config.yaml
head_dim: 64
vocab_size: 7886
activation: "tanh_gelu"
norm_place: "pre"
rope_fraction: 0.5
qk_norm: false
attn_scale: 0.125
parallel_block: true
init_std_up: 0.0698
beta1: 0.95
lr_head: 0.00673
final_lr_fraction: 0.0
seq_len: 256
MLP neurons of a small language model. Each row is named by its layer, matrix (up: input weights; down: output weights) and neuron, and shows model dimensions 80-207. Each number is 128 + 24 x the weight over its row's rms, rounded and kept within 0 to 255.
After each neuron's rows, "fires after" lists the tokens most often just before its 100 highest values on Wikipedia text that the model never trained on. A number after a token or word is its count.

L7.up573 [113 142 178 121  81  91 148 145 109 129 117 138 154 140 149 110 122 153 117 140 152 141 137 138  97 162 125 140 108 158 113 149 162 129 116 142 127 128 136 153 112 146 159  74  85 139 104  87 140 180 166 123 114  87 122 145  71 115  98 131 136 135 119 126 128 108 119  98  96 154 177 130 114 126 145 123 139 109 111 112 109 142 152 136 108 146 105 102 109 143 132 170 110 110 115 113 114 167 165 143 134 146 119 147 130 145 111  96 114 119 163 159 223 134 134 126 127 148 127 158  73 144 136 128 119 128 120 108]
L7.down573 [162 109 110  80 167 153 148 143 162 158 133 183 170 159 138 119  98 148 117 128 121 124 168  99  87 114 124 123 130 180 120 113 119 103  82  96 138 144 118 129 105  73 150 136 131 117 117 171 148 106 126  88 149 152 125 112 153 157 116 198 131 127 179 155 109 138 110 108  95 121 142 127 137 178 106 108 139 147 152  90  95 139 142 160 113 109 138 118 144 124 132  98 111 183 138 177 148 109 126 132 140  97 148 140 114 116  99 138 122 129 107 145  86 138 111 117 128 150 132  96  86 101 121 154 130 107 112 142]
fires after: " " 22, "1" 16, "2" 13, "–" 7, "3" 7

L7.up414 [113 128 134 122 102 139 133 138  94 111 144 133 129 146 127 136 122 104 125 161 102 107  95 138 109 155 114 152  98 138 108  88 108 128 142  82 132 108 159 135 100 143 173 113 126 127 136  92 133 118 108  88 142  83 114  99 166 114 106 134 178 106 122 122 136 126 177 130 120 151 168 122 149  80 127  69 171 125 170 111 110 127 140 144 141 143 116 149 164 169 154 135  83 145 129 126 152 161 109 117 139 102 108 138 134 110 142 162 151 111 118 154 186 161 131 145 141 135 105 133 179 157  98  97 136  57 138 130]
L7.down414 [150 121 118 132 158 146 125 145  93 150 113 113 135  89 136 134 127 108 146 122 136 109 134 153 130 123 166 128 121 135 144  99 123 127 136 111 152  98 150 117 124 133 120 150 103 121 123 129 166 131 139 139 119  82 181 129 117 152 126 104 133 169 162 137 137 127 100 129 129 136 172 139 120 174 111 127 151 125 142  93 156  96 124 145 126 120 137 121 153  97 120 109 105 106 131 136 121 112 113 112 180 123 166 141 107 101 141 134 118 143 150 127  73  96 145 120 138 135 157 129  64  97 112 134 153 114 172 136]
fires after: " " 66, " (" 4

L4.up135 [146 124 124 142 114 148 102 133 111 125 104 129 113 125 131 169 116 150 126 140 132  87 108 100 139 141 136 149 136 124 180 160 153 112 118 110 114 125 134 142 112 135 131 156 136 149 118 127  78 120 162 118 119 107 116 127 116 102 149 155 127 133 121 126 153 104 181 141 164 127 110 155 115  97 153 139 151  51 125 111 112 136 138 119 155 123 147  92  79 120  95 126 167 102 179 107 119 137  89  93 117 110 123 160 129 129 153 173 107  93 114 131 159 138 149 113 144 160 128 103 101 114 102  97  88 165 159 119]
L4.down135 [145 107 156 144 163 165 139 132 144 109 152 119  97 128  88 119 131  88 127 134 125  90 109 126 109 146 139 175 113 157 175 163 143 146 177 138 157 121 111 130 153 109 158  90 135 187 139  99 143 123  94 114  93 131 109 141 125  84 134 157 111 176 163 113 102  93 153 109  95 116 107 159 134 145 135 145 106 120 103 124 175 121 134 138 112 154 116 168  82 111 117 167  77 148 145 130 122 171 125  78 126  87  90 136 138 131 117 138 118 117 110 156 136 156 118 120  99 144 133 130 130 137 137 123 128 167  67 148]
fires after: " L" 22, "l" 9, "L" 9, " St" 9, "h" 5

L6.up681 [123 139 107 101 197 148 109 122 129 141  98 111 124 105 141 117 140 187 129 150 136 105 120 140 163 140 126 133  96 133 151 144 138 133 126 122 128 106 100 110 143 125 143 118 132 156 157 142  73 121 168 138  98  83 156  91 112 102 135 150 111 162 136 113 117 158 161 125 141 144 145 126 165 101 152 113 101 115 155 141  83 158 133 129 132  86 141 147  89  94 132 131 115 120 168 114 155 148 118 139 135 169 111 117 174 150 136 150 126 125 134 128 162 121 160 103 143 128 134 130 104 122  80 118 131 140 125  96]
L6.down681 [ 90 170 163 142 110 142 137 156 185 178 146  82 145 170 132 106 141 139 130 133 119 136 108 100 102 141  99 118 147 170 125 127  96 137 134 104 146 143 195 161 148 113 131 104 108 121 148 145 116  97 118  89 107 142 140 165 173 140 140  94 117 112 131 126 107 118 147 144 119 161 132 131  82 122  88 123 160 107 109 128 155 102 121 151 134 109 123 124 141  98 123 178 106 142 143 133 152  95 116 149 121 111 119 115 109 111  93 146 153  99  87 105 120 126 132 156 122 148 111  83 124 108 130 124 114 117 143 154]
fires after: "1" 47, "0" 8, "2" 8, "ic" 5, " ret" 4

L6.up271 [ 91 135 107 116  93  84 124 169  84 174 128 158 160 115 133 143 150  94 102  94 138  92 157 171 139 113 120 151 157 112 169 119 154 149 164  83 140 108 123 140 144 190 153 153  90 107 153 107  97 129 118 116 125 120 123  93 120 120 190 131 134 113 112 107 123 138 145 137 105 151 103 113 145  86 127 120 133 104 136 132 133 127 121 105 119 129 165 146 164 149 140 116 102 147 132 113 155 103 112 132 111  99  97 143 114 142 181 159 105 138 127  77 161 157 128 147  92 148 100 161 127 116 115 177  99 146 120 126]
L6.down271 [113 113 133 151 119 129 133 139  98  81 132 123 131 140 139 112 108  86 152 142 141  94 190 104 131 101 135 167 130  95 108 120 147  86 127 140 127  95 106 157 135 146 119 151 116 138 139 133 158 113 158 108 115 146 171 148 125 168 163 128 117 159 113 123 125 109 131 110 125 134 174 192 145 175 129 112  86 122 179 118 150 144 120 114 143 117  65 145 143 110 171 111 105 138 153 160 153 156 114 126 138 126 104 134 169 119 171 130 149 116 105 113 111 150 123 136 112 134 151 125 184 153  81 151 124 156 136 129]
fires after: " " 55, " (" 11, " m" 6, " b" 4

L4.up130 [145 163 134  83  95 143  99 139 105  76 129  97 118 128 137 117 181 147 129 135 183 118 112 127 144 125 142  94 121 109 141 113 113 116 107 117  99 110 162 135 104 120 148 179 114 184 114 136 134  97 164 165 112 131  93 163 146 132 111 166  75 133 114 167 165 164  99 123 166 106 128 124  99 164 120 120 162 102 111 153 125  91 101 149  86 156 152 147 156 148 148  81 118 107 102 121 138 146 112 114  99 116 129 120 122 132 105 111 119 134 108  97 128 176 133 114 159 135 104 137 124 123  98 114 115 152 129 156]
L4.down130 [153 136 158 130 135 143 132 162 135 130 171 133 137 144 122 118  90 133 134 123 134  99  88  82 108 107 174 105 105 119 163 118 139 128 107 128 149 133 146 145 119 135 152 157 122 160 134  98 123 124 124 148 127 119 102 187 113 143 167 135 140 107  97 148 124 186 138 104 112 133 101 104 146 119  98 150 109 108 116 130 169 133  91 130 121 141 119 126 138 174 139 136 132 106 166  85 115 124 104 107 116 178 113 128 157 144 117 198  75 138  86 129 141 133  80 100 110 122 127 160  99 127 116 127 158 140 120 149]
fires after: " L" 12, " m" 9, "L" 8, " M" 8, " K" 8, " D" 7

L5.up490 [143 119 120  90 145 144 119 106 139 132 134 108 137 137 140 110 159 129  88 122 112 113 108 159  95 117 159 180 103 132  99 142 122 132 110 151 123 137 119 100 175 117 118 117  81 120 117 100 180  96 155  79 139 136 119 118 126 150  95 150 116 161 153 115 140 132 143 173 115 178 121 103 131 133 117 154 136 182  66 160  94 113 127 147 148 136 143 146 102 154  91 174 158 155 143 121 132 143 137 157 152 124 130 137 159 157 138 140 145 144 142 121 161 160 149 101  94 146 129 142  97 146 140 115 103  98 103  99]
L5.down490 [140 138 131 128 131 129 115 146 120 143 105 100 116 130 131 110  88 138 126  88 117 158 125 103  86 145 136 133  56 135 147 138 140  99 126 103 104 123 139 170 100 150 106 158 154  93  93 112 140 110 110  99 121 133 159 172 111  58 137 198 114 127 135 163  92 127 125 126 119 123 122 102 161 131 164  84  92 153 116 104  99 142 159 195 123 112 128 155 116  96 118 138  91 170 118 171 130 142  93 107 126 162 131 127 123 126 144 106 105 120 149 133 142 142 112 135 163 154 112 120 103 145 122 109 107 148 145 146]
fires after: "." 30, " " 25, "3" 10, "6" 5

L7.up576 [123 143  85 134 137  51 141 119 123  91 118 129 159 103 171 126 124 155 147 154 137 137 145 153 119 129 112  98 144 126 126 155 109 177  96 130 133 159 141 108 122 126  95 118 128  97 114 170 145 143 125 152 106 145 145 118 185 134 108 142  79 146 159 110 127 146 111 130  90 114 137  91 152 125 127 124  83 137 123 111 147 127 140 105  88 104 127 107 143 100 126  71 146 144 122 126 208  82 130 117 142 118 161 122  84 112 111 150 121 174 148 126 104 130 140 116 166 109 115 113 103 117 130 140 114 137 146 135]
L7.down576 [170 143 105 132  98 102 138 155 124 126  97 144 151 133 118 126 158  92 175  90 149 148 152 122  89 134 106 122 119 142 139 181  99 134 108 135 129 179 141 109 149  89  95 117 130  93 146 100 151 166 136 142 146 160 141 154 111 127 127  94 132 121 152  59 113 110 167 125 102 146 128 118 136 129 158 180 110 103 103 129 142 167 178 127 159 119 124  98 123  99 120 123 154 137 112 102 162 126 102 107 120 115 106 167 104 140 158  87 127 146 152 117 164 124 152 149 143  96  87  83 133 130 125 135 130 118 151 128]
fires after: " |" 44, " early" 8, " late" 6

L6.up305 [154  98 116 135 143 114 187 117 119 162 121 114 146 137 128 138 110 126 135 118 132 173 138 106 115 148 105 146 118 126 178 160 116 114 121 118 122 134  96 117 120 117 159 110 121 105 135 168  98 126 179 143 149 115 120  97 139 108 177 150 126 143 133 116 136 126 121 149 141 132 142 104 130 120 136 124 156 118 137  86 103 135 114 139 121 105 118 132 104 141  88 101 114 123 168  59 124 109 123 106 152 171 138 123 141 130 106  98 155 147 161 122 134 151 135 141 186 125  91 175  85 144 103 146 104 108 134 160]
L6.down305 [141 179 132 163 156 125  80 115 126 119 151 117 125 136 155 111 124 161 113 124 130  89 139 156 106 100 130 132 135 160 105 148 119 150 160 136 111 149 104  94 140 140 124 154 125  88 118 135 152 108 132 118 116 142 108 114 121 148  91 144 143 118 142 117 158 110 178 161 131 186 121  89 107 146 126 130 144 175 111 127 148 158 119  63 153 136 148 107 113 131 129 117  83 142 124 190 179  97 125  99 114  99 137 127  69 121 171 127 109 108 147 103 150 106 130 105 173 157  89 147 105 120 151 113 137 172 167 144]
fires after: "1" 90

L4.up99 [148 138 148 133 119 133 118 139 104 149 113 105 138 175 109 136 139 150 143 138 158  80 149 195 102 164  89 140 114 110 145 122 157  88 113 134 125 111  75 152 142 140  95 105 151 123 142 141  86 110 118 158 124 146 165 128 116  84 109 100 127 157 108 135 118 101  90 141 138 147 103 150 155 118 129 129 140  99 150 123 103 148 137 136 120 135 136 209 124 121 160 111 109 100 144 105 136 147 155 117 142 135 107 111 143 151 127 134 139  85 186 185 106 144 160 133 153 153 136 105 113 144  97 110 133  99 103 134]
L4.down99 [132  97  99 129 130 121 169 120  97 118 135 105 164 111 130 120 136 164 148 111 118 128 136 103 102 127 163 153 130 175 116 125 148 144  97  99 102 106 164 110 123 117 166 114 134 110  98  86 172 148 121 100 148 149 144 128 114 162  97 164 136 183 160 121 142 151 114 142 150 123  82 176 163 112 137 147 123 170  70  83  90 162 117 124 144 104 157 107 117 119 135 138 120 113 112 170 163 110 167 113 109  91 158 175 114  70 148 175 144 130  98 112 106 161 109 145 166 164 120 118 112 128 123 136 131 108 134 155]
fires after: "0" 19, "1" 17, "3" 12, "9" 12, "5" 11

L7.up344 [ 85 152 115 146 128 137 130 123 124  84  85 130 129  75 144 115 121 130 143 171 110 126 101 141 130 153 102 182 158 125 100 149 115 134 111 110 156  85 155 167  71 115 103 115 139 132 128 137 121 135 156 121 128 121 121 115 114 140 107 115 124 140 132 106 136 120  69  72  98 155 115  86 122 141 136 129 138 163 128 140 112 150 122  93 105 153 148 161 122  96 142 125 133 152 163 123 152  73 119  98 120 112 163 150 124 100 151 155 157 108 172 125 105 145 155 147  89  88 150  96 139  84 165 142 107 116 134 124]
L7.down344 [129 120 136  66 110 133 129 126 108 126 118 172  99 107 145 132 117 118 138 116 133 139  85 119 100  84  50 150 114 114 139 115 132 120  92 120 110 104 117 185 137 143 123 134 148 137 141 175 130 125 153 153 195 138 109 123 114 120 125 127 130 140 104 126 118 132 169 110 148 153 133  96  66 136 168 118 135 104 104 118  88 109 129 129 123 129 156 157 127 136 120 146 127 127 131 119 147 113  84 109 130 119 128 173 108 131 114 127 143 117 173 123 101  75 158  89 116 118  91 146 119  92 120 160 149 129 144 150]
fires after: " |" 28, " a" 25, " the" 8

L7.up595 [108 108 112 157 107 122 126 108 125 113 119 170 138 139 125 136 125 113 105 165 123  95  86 157 135 119 119 126 120 128 139 126 127 120 115 131 120 121 113 128 157 127 104 119 119 127 128 168 120 141 146 156 126 141 134 120 144 150 126 117 103 128 116 153 134 175 119  89 119  74 144 119 137  66 136  85 141  97 130 109 134 108 101  81 167 168 156 136 134  98 133 176 132 145 166 118 102 106 138  80 141 142 133 135 131 100 143 180 145 123 123 175 113 109  88 173 127 127  96 121 144 110 170 115 112 110 120 149]
L7.down595 [155 202 132 152 102 155 114 140 142 135  98 116 126 103 144 157  96 131 145 130  99 154 148 144 114  97  85 110 146 134 154 103 114 136 149 129  91 107 125 107 160 156 103 100 130  91 175 123 142 111 120 133 115 101 193  99 134 107 108  85 120 153 128 151 148 202 124 116 129 139 114 107  97 127 127 127 163 154 123 145 110 105 127  70 155 134 151 116 123 101 127 109  98  96 112 135 117 148 134 104 156 160 131 168 104 133 145 128 120  92 128 142 121  92  89 111 163 112 101 152 172 128  86  95 150 150 147 134]
fires after: " |" 29, "6" 7, "3" 5, ")\n" 5, "0" 4, "7" 4

L5.up840 [ 77 109 126 113 113 130 149 141 173  90  97 132  89 113 112 160 106 131 161 169 118 107 123 136 126 110 105 146 171 101 144 133 137 109 152 131 133 130 149 125 159 143 154 119 153 107 160 126 131 139  70 139  98 142 121 109 111 112 117 109 136 103 126 116 147 104 107 122  90 135 141 123 155 129 164  99 174 119 105 142 157 122  99 123 100 147  91  95 130 132 143 173 132 137 115  88  93  93  99 111 107  95 100 147 109 111 123 133 134 160 120 126 111 141 167 131  91  90 122 121 137 151 110 134 179 116 116 109]
L5.down840 [130 132 135 146 143 100 125 115 122 129 129 158 121 105 133 116 161  84 150 107 119 123 130 151 149 166 143 142  94 110 124 104 115  87 116 115 155 116 139 162 110 149 103 122 164 148 130 168 121 111 139 109 108 150 112 151 154 127 143 149 134 157 119 168 127 143 137  80 119 126 124 120  84 163 161 139 111 143 103 111 145 144 167 140 132  82 116 148 139 153 101 166 103 102 140 130 125 100 137 158  99 129 117 161 150 131 152 150 139 139 150 103 157 165 115  79 115 181 138 169 147 104 127 108 117 130 135 140]
fires after: " " 59, " |" 15, "erb" 11

L5.up698 [137 107 162 108  86 127 133 160 127 127  87 118 155 130 109 101 180 136  69 119 142 127 146 143 121 104 119 151  90 113 165 138 104 118  97 136 105 135  93 101 107 150 108 160 118 141 114 112 132 151 141 108 114 186  86 129 119 103 105 166 144 151 114 131 136 128 130 171 133 151 158  83 163 170 140 107 140 130 106 119 140 140 144 136 160 130 141 162 173 153 134 131 137 131 118 176 133 165 141 138 146 140 117  91 130 156 133 117 124 177 133 128 139 125 120 115 109 106 160 137  99 116 136 117 119 102 151  67]
L5.down698 [184 114 156 113 116 141 138 155 144 170 137  98  80 111 148 101 107 115  98 120 142 148 153  82 100 112 158 112 159 169 142 117 138  91  97 102 148 120 131  99 126 142 162 141 165  77 137 107 169 157  99 132 112 112 145 137 160 108 154  98 161 158 111 159 127 144 128 154 126 116 126 152 140 130 153 103  91 141  64  84 154 146 161 144 148  95 130 112 148 157 132 172 121 176 136 157 115 143 111 142 142 117 116 135 108 157 159 146 125 162 127 129 107  96 149  94 140 155 146 139 101 165 150 106 117  90 132 122]
fires after: "1" 21, "2" 14, "3" 8, " " 7, "M" 7, " number" 4

L10.up797 [138 125 115 144 122 127 118 121 145 128 134 133 123 132 128 100 152 142 117 143 133 144 106 139 151 133 140 125 144 117  84 129  94 142 132 137 106  61 114  90 139 126 122 127 133 136  83 164 100 139 185 112 129 130 101  95  94 163 113 145 129  79 155 112 119 108 103 112 103 134 102 167 113 147 107 141 129 103 168 146 128 124 115 115  90 107 123 145 132 130 128 140 143 166 104  99 135 115 133 131 134 165  95 152 202 142 135 135 153 144 149 149 142  87 100  93 121  75 114 111 106 137 165 127 106 128 157 156]
L10.down797 [110 143 155 161  91  97 138 130 126  78 155 103 155 126 126 131 101 149 127 159 102  97 165 140 113  86 139 109 108 166 125 131 104 116 111  81 113 166 149 110 113 118  95 100 103 143 113  65 106 145 137 118 172 150 160 106 137 116 136 119 164 121 128 152 143 129 101 136 140 130 159 163 156 129  90  91 149 123 101 123 141 156 149 120 173 118 141 132 145 110 120 139 112 106 139 172 100 141 123 143  97 139  78 121  96 114 127 140 145 130 140 128 181 142 110 138 106 134 124 159 189 156 132 160 140 106 128 123]
fires after: " " 77, "–" 9

L7.up186 [132 137 108 128  99 149 165 142 147 112 152 145 122 112  99 162 113 103 126 149 151 151 145 116 116 106 126 136 145 104 137 161 129  56 117 175 100 168  63 107 131 138 171 115  98 153 110  97  94 128 164 120 108 173 118 100 110 152 129 130 116 133  95 138 108 124  82 175 129 136 171 153 171 101 106 136 129 143 121 132 158 108 126 116 149 122 134 141 127 164 120 121 105  88 157 123 119 163 135 134 139 137 120 105 148 125 145 126 135 119 194 133 130 173 169 123 111 134 122  81 121 137 115  93 169 130 140 111]
L7.down186 [128 155 174 118 156 132 100 114 159  95  99 175 121  91 145  85 121 119 128 104 109 109 120 129 110 124 162 139 118 140 115 149 111 136 133 123 158 116 126 115 114 117 107 138 168 107 111 151 142 145  86 121 144 142 122 140 123 105 136 163 134 146 143 156 156 142 153 113 175 108 123 136 185 136 165 124 148 130 101 153  77 104 172 171 161 136 118 106  86 133 126 116 114 178  85 139 105 153 114 110 104 121 111 117 129 136 166  94 109 131  93  95 100 134 124 111  94 117 134 130 102  77 150 139 100 177 101 134]
fires after: " " 36, "′" 11, "°" 5, " expl" 4, "5" 4, "." 4

L8.up343 [121 171 141 103  90  95 132 132 123 154 140 165 107  83 124 117 130 135 158 131 134 110 137 152 129 147 129 159 134 112 127 138 162 130 128 116 108 103 145 159 129 102 150 122 117 125 122 156 138 170  99 137 172 155 160 159 132  97 132 120  91 120  63 136 105 116 102 160 132 127 143 119 127 140 115 168 120 106 146 122  93 119 120 148 139 166 153 147 158 119  88 123  84 190 110 144 111 156 132 105 124 140 104 132 139 130 139 113  77 143 111 149 132 129 133 114 119 118  96 165 167 114 138 142  93  87  89 118]
L8.down343 [131 134  98 102 147 141 122 154 128 113 142 147 117 119 127 130 142  97 123 145 167 120 134 100 135  99 147 131 184 158 145 120  77 140 146 156 134 120 123 115 143 138 155 141 110 122 134 123 132 147 145 130 100 114 160 131 139 140  97 158 112 144  82  87 126 142 118 128  96 178 153 135 138 129 123 164 113 156  95 145  71 148  65 113 149  76 112 118 202 122 159 114 108 135 102 109 137 180 133 182 132 130  92  89 151 160 144 131 163 152 103 150 110 130 108  74 132  98 149 133 141 136 126 143 137 119 138 129]
fires after: " " 31, " (" 22, " −" 6, "-" 6

L8.up291 [ 82 111 158 117 134 105 132 104 135  92 121 138 139 119 120  84 132 185 114 124 161 118 110 123 133  98  86 134 126 157 109 154 160  92 164 116 130 134 115 151 123 115 130 105 152 126 123 171 111 137 125 118  98  91 134 138 176 125 133 112 150  73 114 177 124 138 105 132 101 138 154 148 128 107 127 146 139 119 159 130 140 165 111 132 144 134 139 112  83 133 121 160 143 161 143 156 197  95 138  94 159  97  92 147 150 180 130 129 139 146 115 184 131  97  93  87 126  80 111  93 107 107 147 151  92 122 115 148]
L8.down291 [129 118 112 119 102 116 122 136 148 135 152 147 102 110 148  94 123 101 121 104 111 143 120 149  97 132 111  86 128 115 134 111 130 116 134 137 164 138 133 100  95 131 108 134  97 134  86 120 116 132 143 121 138 206 147  95 161 145  99 150 153 143 150 174 131 131 104 130 112 105  89 116 148 131 141 144 120  99 128 148  99 112 147 152 140 114  84 148 161  92 131 165 103  82  98 167 148 116 129 136 167 127 132 188 128 113 117 112 166  96 139 124 158 102 124 146 146 133 116 181 132  92 113 135 180 113 144 109]
fires after: " " 45, " the" 7, " on" 6, " J" 4, " A" 4, " H" 4

L4.up471 [129 115  98 156 142  99  94 108 129 193 152 147 132 146 122 114 147  96 170 100 141 121 151 136 147 118 148 141 120 134 120 153 155 142 106  73 115 154 189 105 125 113 136 138 116 134 133 122 123 104 122 124 133 126 158  98  99 125 119 116 154 165 122 100 136 131 103 156 144 145 117 151 160 123 117 105 142  88  92 111 152 133  92  87 124 157 168 106 109  99 120 134 110 101 192 159  97  78  88 154 147 116 121 136 113 100 174 133  83 145 117 144 111  82 146 143 132 135 134 131 134 109 131 126 160 108 127 122]
L4.down471 [176  87 105 120 137 139 128 144 151 115  99 122 106 107 139 118 127 117 131  99 154 135 139  97 161 121 118 132 104 137 154 145 130 132 118 121  78  92 107 137 113 118 150  99 119 162 149 105 113  94 140  99 118 102 164 157 115  98 141 130 115 104 162 131 159 116 122 125 125 117 117 102 141 109 154 110 119 112 137 133 164 148  98 111 130 131 119 160 104 168 118 160 127  65 136 147 120 142 139 141 133 109 116  79 146 116 176 103 120 123 102 107 109 122  60 161 139 165 142 127 154 138 115 146 102 134 102 120]
fires after: " St" 18, "j" 16, "th" 6, " L" 6, " d" 5, " co" 5

L5.up587 [117 125 129 107 121 174  90 138 132 110 117 121 141  89  87  91 151 140 144 107 113 158 137 179 122 158 165  82 112 123 108 151 156 132 125  88 177 118 141 106 144 142  86  88 177 130 149  97 129 145 164 123 127 112 145 125 106 114 139 144 141  90  99 131  87 124 105 153 174 108 145 108 135 140 143 147 132  78 147 146  90 106  82 121 151 110 141 100 124 119 136 158 145 136  96 148 129 133 144 130 171 125 128 125 143 152 139 126 113 166 179 143 151 142 124 145 114 153 118 145 133 131  86 119 121 133 103 144]
L5.down587 [133 139 117 119 113 130 116  90 157 103 110 136 140 132 151 137 151 109 176 139  83 132 136 158 113  86 119  95 148 144 126 148 163  75 145  79 136 100 117 106 109 126 160 143 117 141 112 135 126 126 134 145  79 145 125 131 123 149  86 163 168 164 169 158 114 145 127  93 137 108 110 120 165 154 179 115 166 119  87 125 132 117 112 124 120  83 133 129 122 123 159 142 121 128  68 137 160 111 151  98 160 112 131 128 143 126 134 138 131  90 148 153 143 130 108 145 150 173 114 116 142 149 120 124 171 101 118 111]
fires after: "N" 29, "C" 8, "U" 7, " CH" 7

L6.up795 [122 162 120 131 129 105 156 121 164 124 118 136 144 148 159 113 118 125 162 150 162 117 105 143 127 135 155 135 138  78 154 116  92 163 133 160 130 175 146 125 119 155 123 141 122 135 120 145 117 118 117  97 157 159  85 113 121 132 131 113  67 107 175 141  99  78 118 146  87 140 115 136 126 157  99 134 129 125 102 101 115 104 114 140 140 105 135 144 148  79 114 116 176 102  42 124 105 111 156 180 108 100 115 114 190 135 123  98 132 109 128 131 169 114 125 126 129 123 132 144 147 154 126 143 115 137 114 111]
L6.down795 [105 156 143 174 113 129 173 169 142 124 145 133 161 127 102 113 159 120 159 139 134 102 120 168 137 114 103  86 118 141 117 147 124  98  86 108 103 102 168 157 135 124 133 108 163 156  88 147  80 139 161 130 127 138 138 110 118 130 167 141  78 113 150 118 120 150 173 163 165  84 137 141 168 109 122 126 120 138  94 138 100 127 142 124 144 103 145 141 123 113 133 119 161 152 198  98 115 160 137 161 151 115 135 109 122 117 124 114 131 101 134 119 121 101  97 147 106 114 131 163 159 144 141 145 118 105  84 107]
fires after: " " 55, "9" 15, "0" 14, "1" 4

L3.up243 [110 149 107 143 190 122  91 106  68 104 130 161 155  96  98 140  79 141 142 126  92 143 123 137 157 141 135 104 137 123 142 128 151 123 169 116 109 127 157 129 113  86 144 135 115 121 125 125 119 140 125 139 100  98 144 137 103 128 162 141 163  99 143  93 130 128 111 138 158 131 115 130 140 141 112 137 156 117 132 127 105 141 105 116 106 135 123 126 140 159 166 137 130 158 123 117 120 185 162 165 118 110 123 112 105 114 162 156  79 143  96 136 120 143 136 149 107  91 148 113 141 130 126 106 114 146 105 116]
L3.down243 [139 123 146 163 124 108 138 103 158 109 135 131 114 123 116 139 140 177 183 152 146 146 146 169 115 103 134  97 124 153 159 173 105  77 159 118 157 104 132 130 128 159 137 131 118 145 142 123 127 173 127 112  88 131  84 145 113 103 100 123 149 137 163 126 144 131 153 128 123 129  94  83 126 116 125 121 156  85  96 122 144 152  83 145 121 139 165 148 118 128 115 114 117 133  93 108 128 144  84 100 139 148 151  90 161 125 114 118 121 127 175 111 121 114 163 161 110 178 122  89 132 123 107 125  84 151  78 132]
fires after: "U" 16, " U" 12, " CH" 7, "O" 6, "D" 5, "T" 5

L8.up759 [134 124 133 138 146 108 146  58 119 123 125 158 124 135 104 159 137 123 133 113 151 106 105 138  92 178 157 123  98 121 170 162 125 132 150 141 124 162 153  97 109  96 129  88 127 118 116 156 117 112 142 123 172 154 150 139 134  97  73 122 146 119  93 133 118 125 137 132 166 168 149 159 150 172 141 122 146 144 154 143 160  78 154 122 129 116 138 169  74 142 140  99 135  96  93 116 127 144 116 132 134 146 110 137 166 105 126 123 124 114 162 130  83 127 156 156 129 128  91 110 159 163 137 177 174 118 137 135]
L8.down759 [148 145 100 158 118 146 100 108  97 157 102 116 120 123 129 111 146 121 125 120 178 118 135 122 125  76 159 162 155 133 161 163 133 163 152 162 125  99  94 121 137  97 160 160 133 162 158  92 121 127  96 191 125 126  73  83 115 104 115 141 121 152 162 119 165 138 113  94 122 157 127 134 129 115 134 133 168 140 135 124 107 142 119 166 155 108 124 106 108 159  59 131 126 122  94 127 187 108 136 127 137 123 121 137 130 113 133 137 134 117 140 170 129 134 132 120 146 158 124 113 141 135 158 112 149 131 117 149]
fires after: " " 63, "|" 7, "S" 4, "1" 4

L6.up192 [103 168 122  92 162 145 130  94 161 127 135 107 165 136 129 154 134 134 114 154 127 146 116 152 113 118 144 142  88 141 122 106 105 117  85 122 136 139 134 100 128 128 112 102 155 105 135 170 159  81 116 111 115 123 146 100 109 144 148 130  90 109 131 110 110 107 179 170  96 151 134 161 113 149 132  89 152  87 130  72 109 149  87 105  91 168 160 121  99 129 128 121 154 134 172 134 159 119 124 183 165 131 148 120 130 128 140 153 122 155 120  99 154 105 137 146 153 108 115 160 136 147 139 151 122 160 172 116]
L6.down192 [124  87 133 154 141  81 109  70 134 111 117 132 106 138 126 104 205 154 123 134 138 155 165 161  99 131 133 127 126 140 146  91 119 119  82 115 109 172 158 119 139 165 137 101  87 141 111  75 103 103 111 123 149 134 138 159 149 125 121  96 116 118 170 118 135 122 151 117 130  54 147 195 122  90 133 122 142 167 134 114 146 117 130 133 115 121 156 164 128 160 134 136  95 138 117 126 149 110 133 150  94 136 142 114 151 136 141 132 119 119 120 107 124 103 108 162 121 142 104 145 108  97 128  98 127 198 113 102]
fires after: "\n" 30, " Candidate" 13, ".\n\n" 7, " Team" 6, ")\n" 5, " Title" 5

L7.up63 [158  98  87 117 163 123  99 130 127 115 113 130 164 150 185 117 116 124 128 133 116 123 138 136 145 139  77 112 106 114 130 116 114 126 140 135 112 116 149 145 138 114 100 128 153 125 182 147  97 135 145 134 154 112 125 121 121  76 119 131 127 160 156 119 110 176 129 140 103 164 155 104 137 101 113 151 123 144  90 138 114 175 139 130 152 148 141 104 153 137 108 128  81  99 142 115 134 144 128 119 119 141 141 128  64  98 157 106 110 120 113 189 126 151  77 130 137 142 128 142 116 146 142 162 133 109 133 160]
L7.down63 [102 117 142 154 106 142 126 132 157 117 106 104 131 135 117  83 104 161 132 119 103 119 146 131 117 113 141 117 119 101 142 119 151 114 155 126 136 111 116 148 117 116 139 133 137 120 124 105 117 116 125 123  80 140 121 165 134  86 140 138 114 146 132 155 175 110 121 148 120 102  94  90 129 108 170 140 139 160  94 127 134 124 122 130 127 114 143 139 141  91 114 175 125 120  63 118 157 131 137 153 151 157 158 108 110  74 146 150 125 131 165 120 145  89 127 177 149 164 102 147 118 145 122  91  81 147 163 154]
fires after: "1" 24, "5" 17, "6" 7, "4" 7, "3" 7